python train.py --d_mlp=576 --vocab_size=512 --positions="rope" --init_std_o=0.023 --init_std_up=0.0246 --lr_head=0.00551 --warmup_steps=549
MLP neurons of a small language model. Each row is named by its layer, matrix (gate and up: input weights) and neuron, and shows model dimensions 16-111. Each number is 128 + 32 x the weight over its row's rms, rounded and kept within 0 to 255. A neuron's up and down rows have the sign that makes its largest values positive.
After each neuron's rows, "fires after" lists the tokens most often just before its 100 highest values on Wikipedia text that the model never trained on.

L10.gate149 [150 105 122 137  88 122 153 178 141 135 191 124  62 112 149 118 129  52 120  65 140 100 135 138 141 134  82 143 153  94 132 128  58 147 133 129 111 163 102 127 113 163 151  98 190 179 103 159 101 113 145 142 142 119 138  62 159  60 172 106 100 160  90 127 170  39 123 138 104 146 141  92  82 143 137 102 138 166 118 113 112 117 139 183 133 101 127  87 134 156 104 118 148 133 144 133]
L10.up149 [128 135 180 183 145 165 103 149 145 118  97 153 108  94 102 126 109 148 125 178 140 157 130 149 172 143 111 198 122 158 149 148 141 179 150 158  51 182 106 131 132 123 164 145 145 133 153 115 136 128 120 141 119 167 138 145 102 114 162 102 120 165 119 105  51 113 177 108 133 183 120 186 109 101 104 127  74 133 126  86 119  71 128 140 168 154 146 160 129 135  92 137 132 147 120 120]
fires after: " R", " J", "ed", "J", "d"

L10.gate165 [118 112  90 103 143 124  95 140 144 150 234 127 100 103 134 152 123  90 123 107 121  61 109  71 114 175 148 153 106 104 128  94  33 190 180 121 150 132 123 142 105 203 147  87 150 148 154 172 100  87  99 100 149  98 123 151 119  44 156 105 119 169 122 173 111 115 157 129  81 174 167 128 129 117 186  89 116  87  82 102 143 122 195 141 176  83 162 116 111  69 136 115 124 120 160 144]
L10.up165 [129 124 156 141  92 100 152 128 104 119 127 120 133  55 116 158  91 130 138 178  68 148  81 147 149  97 126 173  91 130 152 106 159  89 122 132 126 174 112 154 179 100 140 151 181 179  94 154 132 144 139 116 104 159  63 162 170 154 134 153 128 134 147 191  84  58  84 107 100 108 125 152 142 111 134 162 173 153 123 134 172 190  83 124 148 149 133 116 129 150 123 135  53 137 128  87]
fires after: " re", " J", " b", " R", " B"

L9.gate396 [ 76 143 118  72  80  90 116 149  87  96 167 122 126 181 123 118 116 141 123 126 135  92  57 136 149 123  84 143 142 117 152 126 159 127  95 109 185 117 150 133 154 142 104 151  89 178 129  88  94 133 141  96 114 128 127 100 153  60 135 148 100 138 135 111 122  95 152  91 104  92 107  96  73 125 157 127 139  69 157 131 103  67 123 171 113 133 150  95 129 131  71 165 174 131 129 129]
L9.up396 [165 147 153 106  97  83 131 122  93 139  83  74 115 152 148 100 137 123 175  84 100  87 105 107  98 122 165 131 148 147 136 130 114  97 140 107 126 104 100  97  98 126  84 126 141 161 121 107 169  68  96 154 148 105  94 141  88 108 132 183  95 148  30 121 106  97  97 136 166 117  71 149 127 120 128  91 115 160 162 143 146 106 115 189 160 129 127 143 171  91 129 126 103  89 168 130]
fires after: "a", " N", "i", "r", "f", "o"

L2.gate102 [125  94 147 130 135  91 127 126  85 124 104 177 160 123 116 106  71 134  87 155 130 135 146 182 133 169 140 135 128 172 124 124  95 152 172 155 135 141 109 152 112 167 146 122 128 136 117 159 122 150 135 101 133  90 141 135 163 132 152  88 196 174 109  75 146  83 240 129 145 159 153 135 172 114 135 141 120 113 153 147 165  82 151 147  99  75 115 116 120 139 169 176 169 134 121  48]
L2.up102 [102  98  88  56 119 152  78 136  97 131  74 118 153  63  80  76  31 132 158 117 138  99 153 134 116 164 156 119  89 128 120 132 116 149 151 112 122 139  95 130 110 128 159 131  93 115 131 134 164 162 101 106  95 171 147 142 125 150 134  92 126 155 142  59 175  86 153 112 132 128 150 138 128 137  80 146 100 140 163 108 157  46 126 148  80  84  81 141  93 141 203 186 136 103 128 100]
fires after: " ", "y", "s", "es", "e"

L8.gate112 [132 145  97 119 108 115  68  81 106 163 144 110  98  88 141 139 157 169  75 146 149 145 129  99 115  90  94 122 146 188 119 101 103 113 155 134  98 216 138 122 191 136 115 147 174 189 168 184  90 130 139 122 113 102 157 104 138 151 160 173 136 146 135 137 158 110 162 142 126 135 155 182 126 138  95 175 125 134  84 144 148  17 126 118 118  82 104 131 120 117 104 153 147 166 159 110]
L8.up112 [191 136 152 106 120 144  57 115 102 117 140 156 101 150 100 214 147 147  85  93  95 183 144 144 148 129 115 145  93 165 169 159  95 160 140 104  75 129 103 132 153 140 128 145 133  89 221 117 144 151 140 110 114 168 158 123  96 174 120 117  52 116 164 136 170 153 119 142 108  99 113 136 136 135 124 120  94 148 128  82  60 106 142  84 127 169 118 106 120 187 127 134  99 202 123 110]
fires after: "ed", " V", " l", "ol", " L", "."

L8.gate409 [141 144  93 119 164 147  92 145 129 147 119 198 127 148  87  73 115  62 103 147 133 126 118  98 141 156  79 132 142 140 143  64  50 122  89 145 148  95 148 182 123 202 135  72  89  98 137 141  56 123 114 198  84 150 137  83 102  78 156 154 163 160  97 195 117  72 154 143 167 157 163 113 144  91 130 168  89 105  91 186 190 116 205 115 141 127 178 126 122 134 126 114 154 131 146 128]
L8.up409 [115 105 165  94 186 108 110 175 129 193 147 157 166 101  93 127 120  98 110 172 190 152 131 130  97 116 118  83 101  95 123 135  90 137 122 159 129  78 171 102 127 133 158 127 146 119 178  98 144 131  97  96 115 158 109 175 105  92 140 153  86 133 144 115  89 120  99 154 118 102 103  66 122 181 123 234  82 106 119 144 184 138 168 184 112  82 148 132  83 103 150 131 129 119 143 107]
fires after: " a", " A", " pro", "A"

L8.gate369 [173 131 147  69 129 156 150 170 121 187 125 120 147 137  74 127 127 103  80 162 128  97 132 135  60 150 154 120 125 144 139  77 135  57  90 108 136  66 110 162  66  94 136 101 134 123  91 125 116 151 112 146 113 162 107 156  79 136 142 107 120  57 137 126  77 154  99  98  99 116  75 150  71  80 108 146  37 111 135 206 174  94 188  88 130 135 170 123  90 116 191 119 117 161 113  58]
L8.up369 [101 121 123  97 119 160  87  99  76 189 153  96 172 150  81  80  74 144 130 103 149 115 150 106 164 111 100 128  93 108  90  75  83 100 170 145 128  96 114 154 111 136 164 142  80 129 122  87 147 171 180  91  67 170 122 155 167 152 127 106  99 112 110  99  99  80  75 105 135  75  61 128  68 107  67 200  78  99 157  82 137 129 127 135 117 121 115 150 171 118 179 123  76 156 175 100]
fires after: " a", " A", " o", " d"

L3.gate156 [108 106 171 106 181 137  83 138 144 100 126 133 121 110 113 116  96  76 135 190 128 135 134 106 114  66 128 117 173 181 138 144 122 123 192 120  66  79 140 149 137 170  86 141 149 100  99 147 130 183 112 147 203 140  55 148 114 154 176 171 222 169  53 133  80  99 166 140  97 137 145 121 128 164 145 102 132 102 129 145 107 105  56  94 168 141 133 149 161 160  88 137  99  71 125 140]
L3.up156 [129 113 121  60 120 133 101 125 126 110  93 135 106 125 118 116 158 102 127 141  89 110 160 186   1 124 114 154  82 115 174  79 126 127 139 145  85 156 140 111 119  59 133 157 223 161 112 108 116 123  82 114 153 139  88  80 143 114 170 140 126 173  82  52  94  70 124  79 120 122 103 130 129  82 149 126 105 145 129 173 157 133 112  90 106 100  93 146 133  98 158 132  97  83 144  82]
fires after: " m", "n", " v", "v", "m", " f"

L10.gate77 [103 135 140  86 107  87 121 135 123 158 119 177 123 154  91 129 127 126 153 151 135 107 135 137 210 124  84 161 103  85 170 104 185  98 116 130 169 105 137 166 119 184 138 129 114 173 184 100  60 127 106 161  92 107 198 174 166 101 155 180  74 151 151 119 176 185 126  88 134 108  92  45 152  80 140 139 109 142 138 121 111  89 191 134 129 123 135 110 195 131 143 147 135  99 155 143]
L10.up77 [128 143 112 141 185  73  97 153 157 148 137 167 179 166 124  81 111  70 104 160 150 145 105 150 131  93 147 165 120 215 130 147 176 155 121 136 113 120  66 166  89 100 119  55 146 122 190  97 118 100  95 163 155  95 139 112 194 133 143 130  85 106 104 140 155  99 113 105 140 193 154 115 124 103 142 144 123 138  84 143 179  66 183 158 159 135 185  88 173  99 121 122 148 130 144 163]
fires after: "a", "e", "i", " E", "o", "h"

L11.gate13 [148 120 114 135 140 141 124 179 160 129 185 181 124 123  68 131 115  86 107 125 131  48 130 142  90 124  84 154  98 182 134 123 149  74 134 158  97 174  74  87 100 179 152 116 115 115  99 189 151 101  77 188 125 122 141 132 127 106 145 154 156 203  59 112 176 123 155 132 107 186 138 131 104 119 147 204 138 141 146 124 153 136 116 132 130  83 166 138 146 104 142 167 148 110 124 118]
L11.up13 [159 113 107 182  72 135 139 163 155 140 113 112 157 156  91 187 127 123 124 112 108 118  97 145 122 142 103 137 157 124 107 110 144 133 149 114  54 114  84 153 120 107 108 142 153 108  66 128 127 126 136 147 122 154 143 137  84  56 131 132 157 207  90 131  99  89 139 203 145 187 127 125  75 161 152 155 128 109 123 164 165 174 138 154 193  98 145 102 162 115  68 112 154 157  97 168]
fires after: " J", " b", "\n", "J", "j"

L8.gate24 [125 134 134 121 137  76  89 119 144  78 137 134 161  30 146 158 174 135  99 143 129  90 102 169 169 176 144 150 114 156 122 182 143  88 149  68 120 136 154 163 175 103 155 166 145 173  86 152 104 186 208 119 146 135  80 111 191 141 162 122 160  90 134 161 123 103 144  88 132 165 146  63  87 148 189 177 161 142  94 139 152  79 115 117 151 142 199 163 122 114 152 153 136 107 134 141]
L8.up24 [129 151 174  81 139  76 141 150 125 126 154  64 143 112 142 155 108 139  42 155  85 113 109 173 107 152 134 110 109 134 113 182 150  88 154  76 101 196 125 186 152 102 100 151  95 137 117 129 104 177 186 121  90 155 102  80  80 152  77 140 122 121 140 137 167 134 107  80 114 114 107 121 139 138 152 116 161 155  97 142 108  98 145 207 106 178 150  95 148 131 183 179 122 132 183 155]
fires after: " (", " N", ".", " \"", "-", " M"

L8.gate398 [157 176  65 140 134 102  41  87 184 109 153  83 138  80 106 187 113 176 121 112 104 149 120 107 130  87 160  84 145 190 179 116  95 117 156 131 141 146 154 100 117 106  90 116 144 107 153 114 160 156 157 134  96 147  78 122  84 156 128 143 172 160  42 129 172  94 119 138  87 151 144 133 171  93 139 163 141 121 127 159 119 105 137 132 168 147 141 143 133 106  95 147 144 115 118 146]
L8.up398 [156 157 118 102 163 112  73 162  67 134 212 108  89  99 141 140 155 106 107 122  58 142 149 103 139 107 168  92  55 126 131 210 110  86 124 144 149  94 123 170 188  96 112 179 129 137  94  81  83 125 126  85 145 119 136 115 191 180 188 133 121  99 104 137 136  58 141 137  74 138 191 118 137 152 158 175 113 171 151 149 171  77 149 174 130 147 100 134 124 187 133 162 137 147 153 150]
fires after: " l", " m", " M", " L", " P", " V"

L2.gate100 [ 63 149  41 156 107 142 103 115 181 130 112 106  84 116 133 200 172 146 124 105 126 107 137 125  64 105 103 176 104 143 169 111 119  86  72 168  87  99 178 151  91 159 110 120 116 100 145 165 145 100 155 155  85 132 153 115 139  80  98 126 163 145  46 113 153 103 145  90 152 139 162  89 190 103 117 130 170  57 153 112 146 122 115 200 112 127 150 122 104 182 110 168 156  84 126 120]
L2.up100 [ 64 108  53 150 111 132  96  96 185 125 103  96  98 153  88 187 183 171 141  85 117  63 106 132  92 131 115 197 109 129 187  72 155  94  70 151  99 119 183 130 115 134  84 111 137  73 142 147 134 116 141 145  63 145 128 116 141 105 132 135 130 140  93 102 148 116 124  77 156 105 155  72 215  95 136  95 140  93 142 105 117 133  78 169 141  97 111 112 100 106 137 167 189 115 122  97]
fires after: "p", "m", "f", "at", "ant", "er"

L8.gate119 [157 142  61 138 123 112 140 132  91 104  72 145  95 142  94 104 125  93 141 105 123 135 158 159 123 110  67 126 116 143 159 127 136  41 108 161  93 100 143 185 158 143 118 128  54 147 126 125 138 196 176 162 151 156 148 104 157 158 130 170 141  41 107 141 116 109  74 137 134 178  80 133 144  89 104 146 137 135  96  98 140 134 214 141 156  56  99 114 148 118 138 126 130 145  69 125]
L8.up119 [124 110 148  96  83  96 114 204 112 136 142  96 170 127 130 130 127 173 131 113 152 129 127 115 170 157 166  69 143  92 145  97 162 115  92  94  82 120 195 122 117 159 124 101 126 122  76 109 103  68 139 155 143 139 211 132 118 105 132 140 112  85 142 145 106  96 183 150 118 161  95 169 166 118 133  98  60 131 127  77 163 148 110 114 154 143  84  95 103  79 106 121 162 113  93 149]
fires after: " d", " s", " D", " S"

L3.gate392 [110 106 125  89 123 111  77  82 161 194 206 171  85 121 151  99 128  84  95 178 115 141  89 118 118  80 124 126  36 165 182 121 125 132 156 133  98  90 178  94 111  99 107 124 108  56 128  86  93 101 130 114 141 133  78 174 134 154 149 123 215  59  62 104  93  95 124 171 170  91 165 156 191  86 110 113 130  65 166 101 179 138 105 128  83 140 175 138 130 122 139 118 103 130 168 122]
L3.up392 [127 120 122  84 113  47  68 109  77 177 147 120 151 134 125  91 167 105  94 140 131 108 115 146 137 108 121 131 105 114 143 147 131 150 112 103 114  96 141 145 107  92 128 163 143 142 104  78 106 161  95 110 136 174 154 158 130 141 143  67 130 111 108  90  70  84  93 114 112  92 104 116 154 114 184  89 107 109 181 112 191 157 171 106 165 163 154 111 180 106 138 130 164 182 120 163]
fires after: " m", "m", " t", " M", "at", " f"

L10.gate66 [ 69 141 115  97 161 142 138 144  84  84 161 101 155 118  74 132  97 114 137 119 148 110  74 171 194 156  97 105 162 178 109 177 185  79 124 161 129 110 147 153 117 140 144  99 135  95 154 138 129 157  63 108 138  92 112 123 162 136 152  76 142  98 104 109 144 114 141  74 118 150  81 158 133 149  96 117  74 137 145 208 158  98 106 187 119 134 106 137 121 111 118  97  87 151  85  91]
L10.up66 [ 97 145 147 136  99 177  86 109 136 155 153 135 154  89 128 161 122 172 161 169 115 103  53 164 143 150 122  90  89 132 122  78 125  88 155 151 133 103 126 127 196 125 111 122 118 137 161 186 151 173 108 125 106 128 150 144 123 130 194 141 175 170 116 139  97 180  98  69 142 125  93  94 184 128  99 145 167 137  71 169  96 147 197  86 129  99 104  88  99  79 100 115 144 133 116 134]
fires after: ".", ",", "\n", "s."

L2.gate562 [ 88 155 145 146 151 140 103 137 135 115 115 181 160  57 155 186  82  62 134 141 149 104 162 105 189 187 114 134 119 148 163 117 182  50 102 129 106 153 127  76 109 155  71 111 117  97 118 144 142 141 134 198 103 151 138 121 122 103  64 134 121 172 126 117 111 140 182 135 121 167 122 112 178  87 185  89 196 150  98 141  97  72 152 132  96 145 150  93  70  90 102 153 120 103 181  82]
L2.up562 [163 136 172 148 159  93 146 155 133 140 148 101 148 148 151 105 168  80 106 143 182 111  57 230 119 128 133 145 113 139 165 169 151 142 186  54 148 146 125 173 153  77 131 134  57 214  99 148  88 153 105 150 133 140  72  92 171 227 125 152 135 116  75 147 171 127 140 117 165 135  78 152 154 114 136  61 167 164 144 166 105 138  90 121  76 156  97 103 123  97 117 152  94  84 100  72]
fires after: "\n", " ", "==", " (", "C", " \""

L9.gate556 [105  94 168  46 121 125 131 119 129 112 108  78 139 103 147 119 147 167 140 136 122  71 191 184 186 142 115 157 149 120 124 176 164 159 173 192 110  86  85 132 137 165 165  85 129 164  77 136 100 115 116  68 107 194 151 146 105 159 161 123 121  72  94  98 106 135 126 108 100 111  87 127 133 105 108 119 118 127 103 161 115 155 130  75 177 115 199 154 103 106 152 151 135 107 143 112]
L9.up556 [152  60 130 129 110 156 112 130 118  98 100  75 167  90 163  99 118 164 123 112 125 167  72  92 145 129 131 103 142  91 123 129 164 113 128 112 143 100 131 133 133 156 137 142  92 129  86 136 136 165 154 160 136 136 158 194 124 135 186 110  92 103 152  75 145  48 111 133 155 123  82 122 127 134 141 168  97 101 114 104 213 116  89 108 102 133  84 131  85 161 120 115 157 126 146 161]
fires after: " ", " h", "Q", " H", " c", "y"

L10.gate277 [102 160  97 172 125  86 137 126 120 146 111 119 166 132 144 146 130 122  67  97 139  79  67 134 140 114 105 133 141 137 109 111 159 130 164 131 156 144 176 129  36  97 136 114 101  64 134 147  76 185 190 147 128 126  73 120  80 170 188 120 159  68 168  91 168 180 109 139  56 120 128 121  79  73 127  75 130 103 102 102 156  67 184 130 137 156 169 103 166  88 156 126 181 146 115  90]
L10.up277 [134 143 113 186  79 134 114  93 140 112  81 104 102 128 117 139 165 121 164 166  55 102 184 150 129 165  96 159 115 144 152 142 142 111 150 129 177 185 168  92 124  61 131 158 115 139 128 173 105 144  98  91 104  79 117 124 124 144  90 137 128 114  66 108 165 155 108 101  86 121 114 180 212 156  94  70 120 104 146 133 117 121 141 124 144 134 133  76 128 152 137 168 142 151 192 140]
fires after: ",", ".", " ", "s,", " (", "e,"

L3.gate414 [ 89  64 147 117 113  64  76 119 154 127 132 166  94 108 149 146 100 135 149 119 157 100 121 148 123 107 170 158  79 147 105  88 146 112 105  88 181 137 128  92 165 171 122 161 151 155 132 184 168 201 114  73 124 129  74 105 146 191 174 132 134 116  79  65 144  98 122 125 147 120  81 106 180 145 104 101  74 124 152  89 164  80 131 119  69 118 140 124 170 138 122 141  84 111 140 119]
L3.up414 [135 149  99 119 162 127 169  97 123  92 106 131 163 117 120 116  89  87 135 162  96 124 125 103 152 108 111 183  99 144 115 104  95 122 130 102 105 114 117 181 123 135  91 124  94  88  98 122 185  83  57 171  89 179 194 141 128 172  84 121 137 144 109  98 157 138 114 149  75 151  94 101 122 170 121  76  90 118 174 169 119 137 136 102 148 119 103  60 126 154 209 143 110 133 146  90]
fires after: " ", "s", "o", "es", "y"

L10.gate213 [139 173  92 152 128  90 137 101 115 146 166 253 133 128 143 158  40 104  87 112 109  71 154 130 151 113  96 137 126 169 168 123 173 126  85 110 174 186 103  62  55 113 124 136 104 145  86 150 137 142 151 137  97  89 132 125  52 196 158 141 135  96 131 175 106 130 129 123 120 150 162 156 110 157 103  87 137 151  76 112 112 110 124  90 138 126 132 139 132 136 143 144 116 128 160  57]
L10.up213 [178 142 112 116 132 103 120 111 168 189 183  94  64 130 125 133 106 113 142 184 109 122 144 151 117 141 106  79 116 175 103 170 125 118 130 142 106 136 142 127 154 124  92 104 157  67 117 114 123  21 180 134  92 121 131 155 141 166 168 102  80 147  75 119  94 161  76 105  65 115 151 150 173 154 153  63 120  70 183  80 126 118 131 115 180 127  94 131 117 109 154 135 135 105 168 133]
fires after: ".", "\n", " ", "==", "s.", " to"

L11.gate418 [165 127 106  36 132 136 119 172 117  95 135 150 134 123 105 106 143 156  80  95 183 150 135 177  86 103 109 172  51 206 155 139 111 149 111 145 174 164  97 144 164 157 138 103 114 167  85 116  89  39 110 120 142 200  67  97 154 172 166 119 145  66 146  86 206 134 126 162 102 164 125 140  75 115 138 154 161 158 149 140 137 112 150  98 116 124 181 100 104 137 151 132 113 151  75 141]
L11.up418 [128 127 168 104  92 100  95 196 109 155 137 187 109  82 157 158 172 160 115 102 145 148  55 126 102  95 169 126 120 111 136 143 152 156 163 124 119 151 209  91 152 135 174 149 144 155  76  71 156  91 202 113 106 200 144 119 147 179 120  81 155 130 100 130 150 115 138 137 116 142 105  96  96  88 139 186 121 120 176  81 170 154 159 100 188 141 133 145 142  86 116 123  84 168  79 103]
fires after: " S", " s", "es", " b", " M", " ("

L2.gate407 [114 135 113  63 149 161 118 122  88 127 128 114 130 124 191 145 121 118 138 150 112 153 168 123  79 134 166 150 146 135 183  94 108 111 110 161  89 123 168 126 117 122 147 121 180 121 122 116 155 136  71 127 100 124  92  67 183 158 151 102 111 117 119  51 131 125  93 114 112  90 144 135 155  71 145 131  98 152 195 176 125 103  97 171 122 158  73 131 115 118 131 121 130 123 168 150]
L2.up407 [ 90 125 139 154 134 177  94 141 146 165 119 175 113  47 128 157 134 138 145 104 141 142 118 103 146  87 156 109 106 127  99 108  95  74 182 123 112 117 191 102 162 128 121 122 108 135 145 129 143  94 106 144 205  77  68 125  67  83 146 127 131 160  68 153 199 185 190 142 109 139 133 118 115 151 135 199 119 133 142 114 145 132 163 122 150 149 112 180 111  72  92  91  74  82 151 138]
fires after: "at", ",", "v", " that", "a", "ent"

L9.gate280 [ 87 147  79 132 107 148 101 132 135 130 134 125  77  97 136 125 110  81 127 214 105  87 161  62 111  71 121  86 121 132 119  84  86  87 129 173 191 101 161 110 162 163 122 130 152 146 104 123 127 141 129 169 172 139  92 127 128  99  99 182 185 171 147  87 210 197 131 151  97 137  82 176  91 153 116 119 113 125  84 137 110  66 164 118  87 149 137 163  90 109 180 151 101 130 159 124]
L9.up280 [110  59 157 158 130 161 123 204 147 178 113 136 136 108 150 123 190  87  77 146 109  77 214 146 140  77 152 127 114  88  85 103 162 122 100 132  65 100  96 157 103 117 113 155 124 138 116 123 151 167  91 159 181 154  83 128 158 110 167 118 140 188  81  97 123  70 154 104 129 126 160 174 172 118 100  87 107 174 143 208 130 129 138 144 122 136 115 153 125  92 138 148  94 162 121  48]
fires after: " m", " f", "om", ","

L10.gate413 [ 69 116 139 107 150 111 124 144 175 158 116  72 106 132 109 124 101  58 131 130 224 133 140 132 173 123 142  97 125 121 176 144 137 163 171 152 158 147  89 125 131 155 181 111 154 149 141 129  99 123  93 127 133 125 112  92  97 129 179 114  77 115  83 142 143 171 108 133 101  84 154 122 141 136 112 145  77  97  88 118 145  90 125  51 144 161 220 179 119 129 166 135 137 118 106  88]
L10.up413 [105  74 153  94 149 136 156 144 124 148  98 117  92  58  78  70  94 104 135 154 146 100  79  88 134  89 161 192  91 143  64 108 167 117 129 138 107  95  86 151 143  78 145 149 145 166 109  97 134  93 127 167 128 138 171 145 165 138 149 183 133 151 110 129 123  96 150 113 170 126  90  82 130 137 111  81 111 135 130 137 163 142 168  90 141 116  47 146 139 152 100 157 112  69  94 139]
fires after: " c", " a", " h", " C"

L2.gate233 [ 69 157 138 124 199  79 100 160 170  80 146 102 139 107 194 168 107 105 154 106 117 129 150 131 134 102 131 149 146 137 147 112 106  85 133 177  79  66 122 124  63 133 115 103 194 128 165 124 161 167  90 113  73 144 117 102 135 146 100 154 123  81  50  71 140 124 139 152 126 122 171 139 131 120 160 116 148  46 153 140 120  96  99 173 143 177 113 140  96 160 146 146 158 129  93 132]
L2.up233 [ 31 177 127 142 166 188  88 116 131  75  71 145  83 114 131 152 142 109 105  68 123  91 173 128 159  95 148 146  99 125 158 167 118  32 143 147 113 177 139 151 176 152 123 179  76 140 122 138 110 149 126 138 124 108 153 135  99  98  93 122 115 227 103 140 156 130 196 136 156 152 189  39 145 165 122 162 172  92 161 104 128 150 162 106 183 180 126 166 150 165 138 138 170 113 100 120]
fires after: "a", "v", "ig", "f", "m"

L2.gate180 [ 81 162  83 170  97 143 111  69 167  84  79 109 106  61 155 133 138 179 155  78 100  67 125 134  89  97 115 171 115 123 156 132 150  77  17 127 107 104 161 136 128 181 184 131  75 110 166 131 147 120 121 164 107 110 176 169 127  97 106 173 116 143  99 134  70 155 163  66 170 138 155 100 186 128 114 128 144 112 132  91 142 103 157 137 117  93 148 147  97 128 117 107 152 115 148 142]
L2.up180 [ 67 155  82 166  88 140  94  72 160 100  61  85 121  80 154 150 135 196 180  84 111  82 125 146  90 101 119 169 109 113 147 154 153  82  28 114  75 104 154 156 113 195 172 149  79 111 171 155 166 125 123 154  97 114 173 170 128  88  97 160 108 133 114 149  60 171 149  85 143 126 150 107 164 162 122 122 164 122 147  68 149 116 135 137 109  85 145 150  90 129 123 113 167  96 129 164]
fires after: "f", "if", "er", "al", "x", "ar"

L11.gate106 [101 138 100 102 111 159 131 154 134 151  91 170 117 112 121 127 123 126  89 117 104  99 140 106  97 172 123 138  83 176 133  44 125 117 123 187 172 122 144  83 175 181  75 170  89 156 160 160 138 114  92 109 151 118 148 160 141 154 118 131 164 103 119 155 171 177 165 114 161 171 138 142 142 114 140 123 108 110 141 125  81 122 137 138 103 130 148 107 116 104  99 161 170 135 111  60]
L11.up106 [199 132 155 150 127 164 158  87 160 117 122 120 107 180 165 115  71 110 158 134 143  78 127 103 136 132 127  21 147 148 170 100  99 104 177 112 134  74  97 109 120 196 140 128  90 121 126 169 135 129 103 145 140 146 181 203 134 139 183 143 136 173  96 137 139 127 144 125 188 158  38 127 132  91 172 141 105 178 145 125 159  37 122 127 172 163 197 117 137 126 163 153 140 138 166 132]
fires after: "r", " pl", "o", "a", "l", " |"

L9.gate23 [167 148  95 128  70  89 116 119 124  91 161 115  90 174  75 157 159  92 105 126 121  80 143 194 108 116 152 191 133  95 135  94  95 116 110 156 176 124 117 100  91  90 164 109 156 230 151 138  98 194 163  60  95 111 102 112 144 165 104 150 100 109 134 148 113 118  97 150 143 115  59 171  96 169 152 132  96 143 140 123  94 118 146 215 143 121 185 105 201 105  84 198 153 109 102 114]
L9.up23 [199 161  92  92 113  84 189 148 149 100 100 139  79 169 112 106 130 179 182 118  94 133 115 118  81 117 126 170 174  75 219 137 109 150  82 113 174 126 113  61 160 143 133 100  85 115 195 141  99  97  81 138 207  64 108 165 143  97 139 153 101 130 124 139 107  91 156 144 135 173 147 135 113 128 192 182 113 147 125 110  89  64 145 171 138 141 173  64 194 132 111 122 135 133 117 139]
fires after: "l", "o", "h", " J", "ro", "a"

L10.gate403 [159 133 167 156  88 131  75 162 117 159 115  97 209 135 106 196 107  92 116 108 113  93 109 189 134 159 175 129 175 124 128 146 166 112 139 127 202 164 112  88  65 104 158 119 173  70 160 113  95 180  79  92 115 131 122 107 160 161 179 148 146 143 148 116 131  88 136 116 106 139 148 123 132 140 103 113  52 128 135 147 142 100 126 107 145 159 118 146 176  85 106 106 109  74 161  84]
L10.up403 [113 158 130 138 154  98 150 198 137 148 120  86 100 123 113 169 130 153 149 164  89 113  79 140 106 122 126  85  73 100  83 164 153 142  90 132  69 122 185 119  78 141 143 118 148  98 111 119  63 157 121 122 167 145 180  82 145 128 181 124  79 167  96  88 102 155 110 112  97  87 205 168 157 161 132 121 133  57  95  92 104 175 164 102 109 153 107 117 180 207 123 157 113 138 137 154]
fires after: "\n", " to", "e", " T", "le", "ter"

L10.gate309 [137 147  70 154 140 120 105 167  91 114 156 138  95 101 127 146 118 117 148 132 131 100 144 121 110 139  71 126  94 108 168 134 143  39 123 122 111 119 193 165 120 165 137  77 171 126 120 166  95 135 158 143  94 102 147 117 193  55 124  35  93 111 124 104 194 113 100  55 110  67 113 142 141 133 112 131  63 100 128 115 186  90 193  92  62 138 106 150 107 117 142 106  94 130 164 175]
L10.up309 [118 165 112 127 149 181 120 100 103 127 136 132  88 100 199 147 140 159 117 128 123 126 129 102  62 132  78  98 149 136 148 136  50  44 115 150 123 117 136  51 141 176 112 121 110 116 173 204 165  95  68 110 176 126 154 164 148  87 114 115 130 172  60 121  97 154 248 146 150 119 106 121 164 144 136 158 150  78 148 105 118 119 162  51  83 172 139 180 131 115 110 172  94 173 135 145]
fires after: " N", "if", "ent", "f", "at", "e"

L10.gate67 [171 140 124  79 189 140 117 104 136 110 155 141 173 165 105 131  91 157 122 150 105 113  80 167  94 161 131 117 122 136  94 120 150 147  99 118 219 200 103 111 138 120 133 105 122  60 134 125  99 176 108 168  82 115  74 146 113 146  97 108 183 209 107 157 155 170 123  97 100 165  54 119  92 133 161 151 104  96  98 149 146 126 130 217 127 146 126 101  94 107  97 152 138 203 122 114]
L10.up67 [ 96 144 102 122  81 123 121 146 130 116  87 181 108 142 152 152 122 181 112 132 125  95  86 201 205 121 118 138 184 112 157 116 110 109 196 155 123 167  56 139 131  85 115 120 145 102 136 120 158 102 172 104 102  82 186 168 122 110 138  81 146 153 107  83  68 161 116 139 148 104  91 154 127 172 134 169 169 131  94 123  90 190 108 112 146 169 132  92 155 180 130 175  79 152 154 137]
fires after: "\n", "re", " m", "le", ".", "a"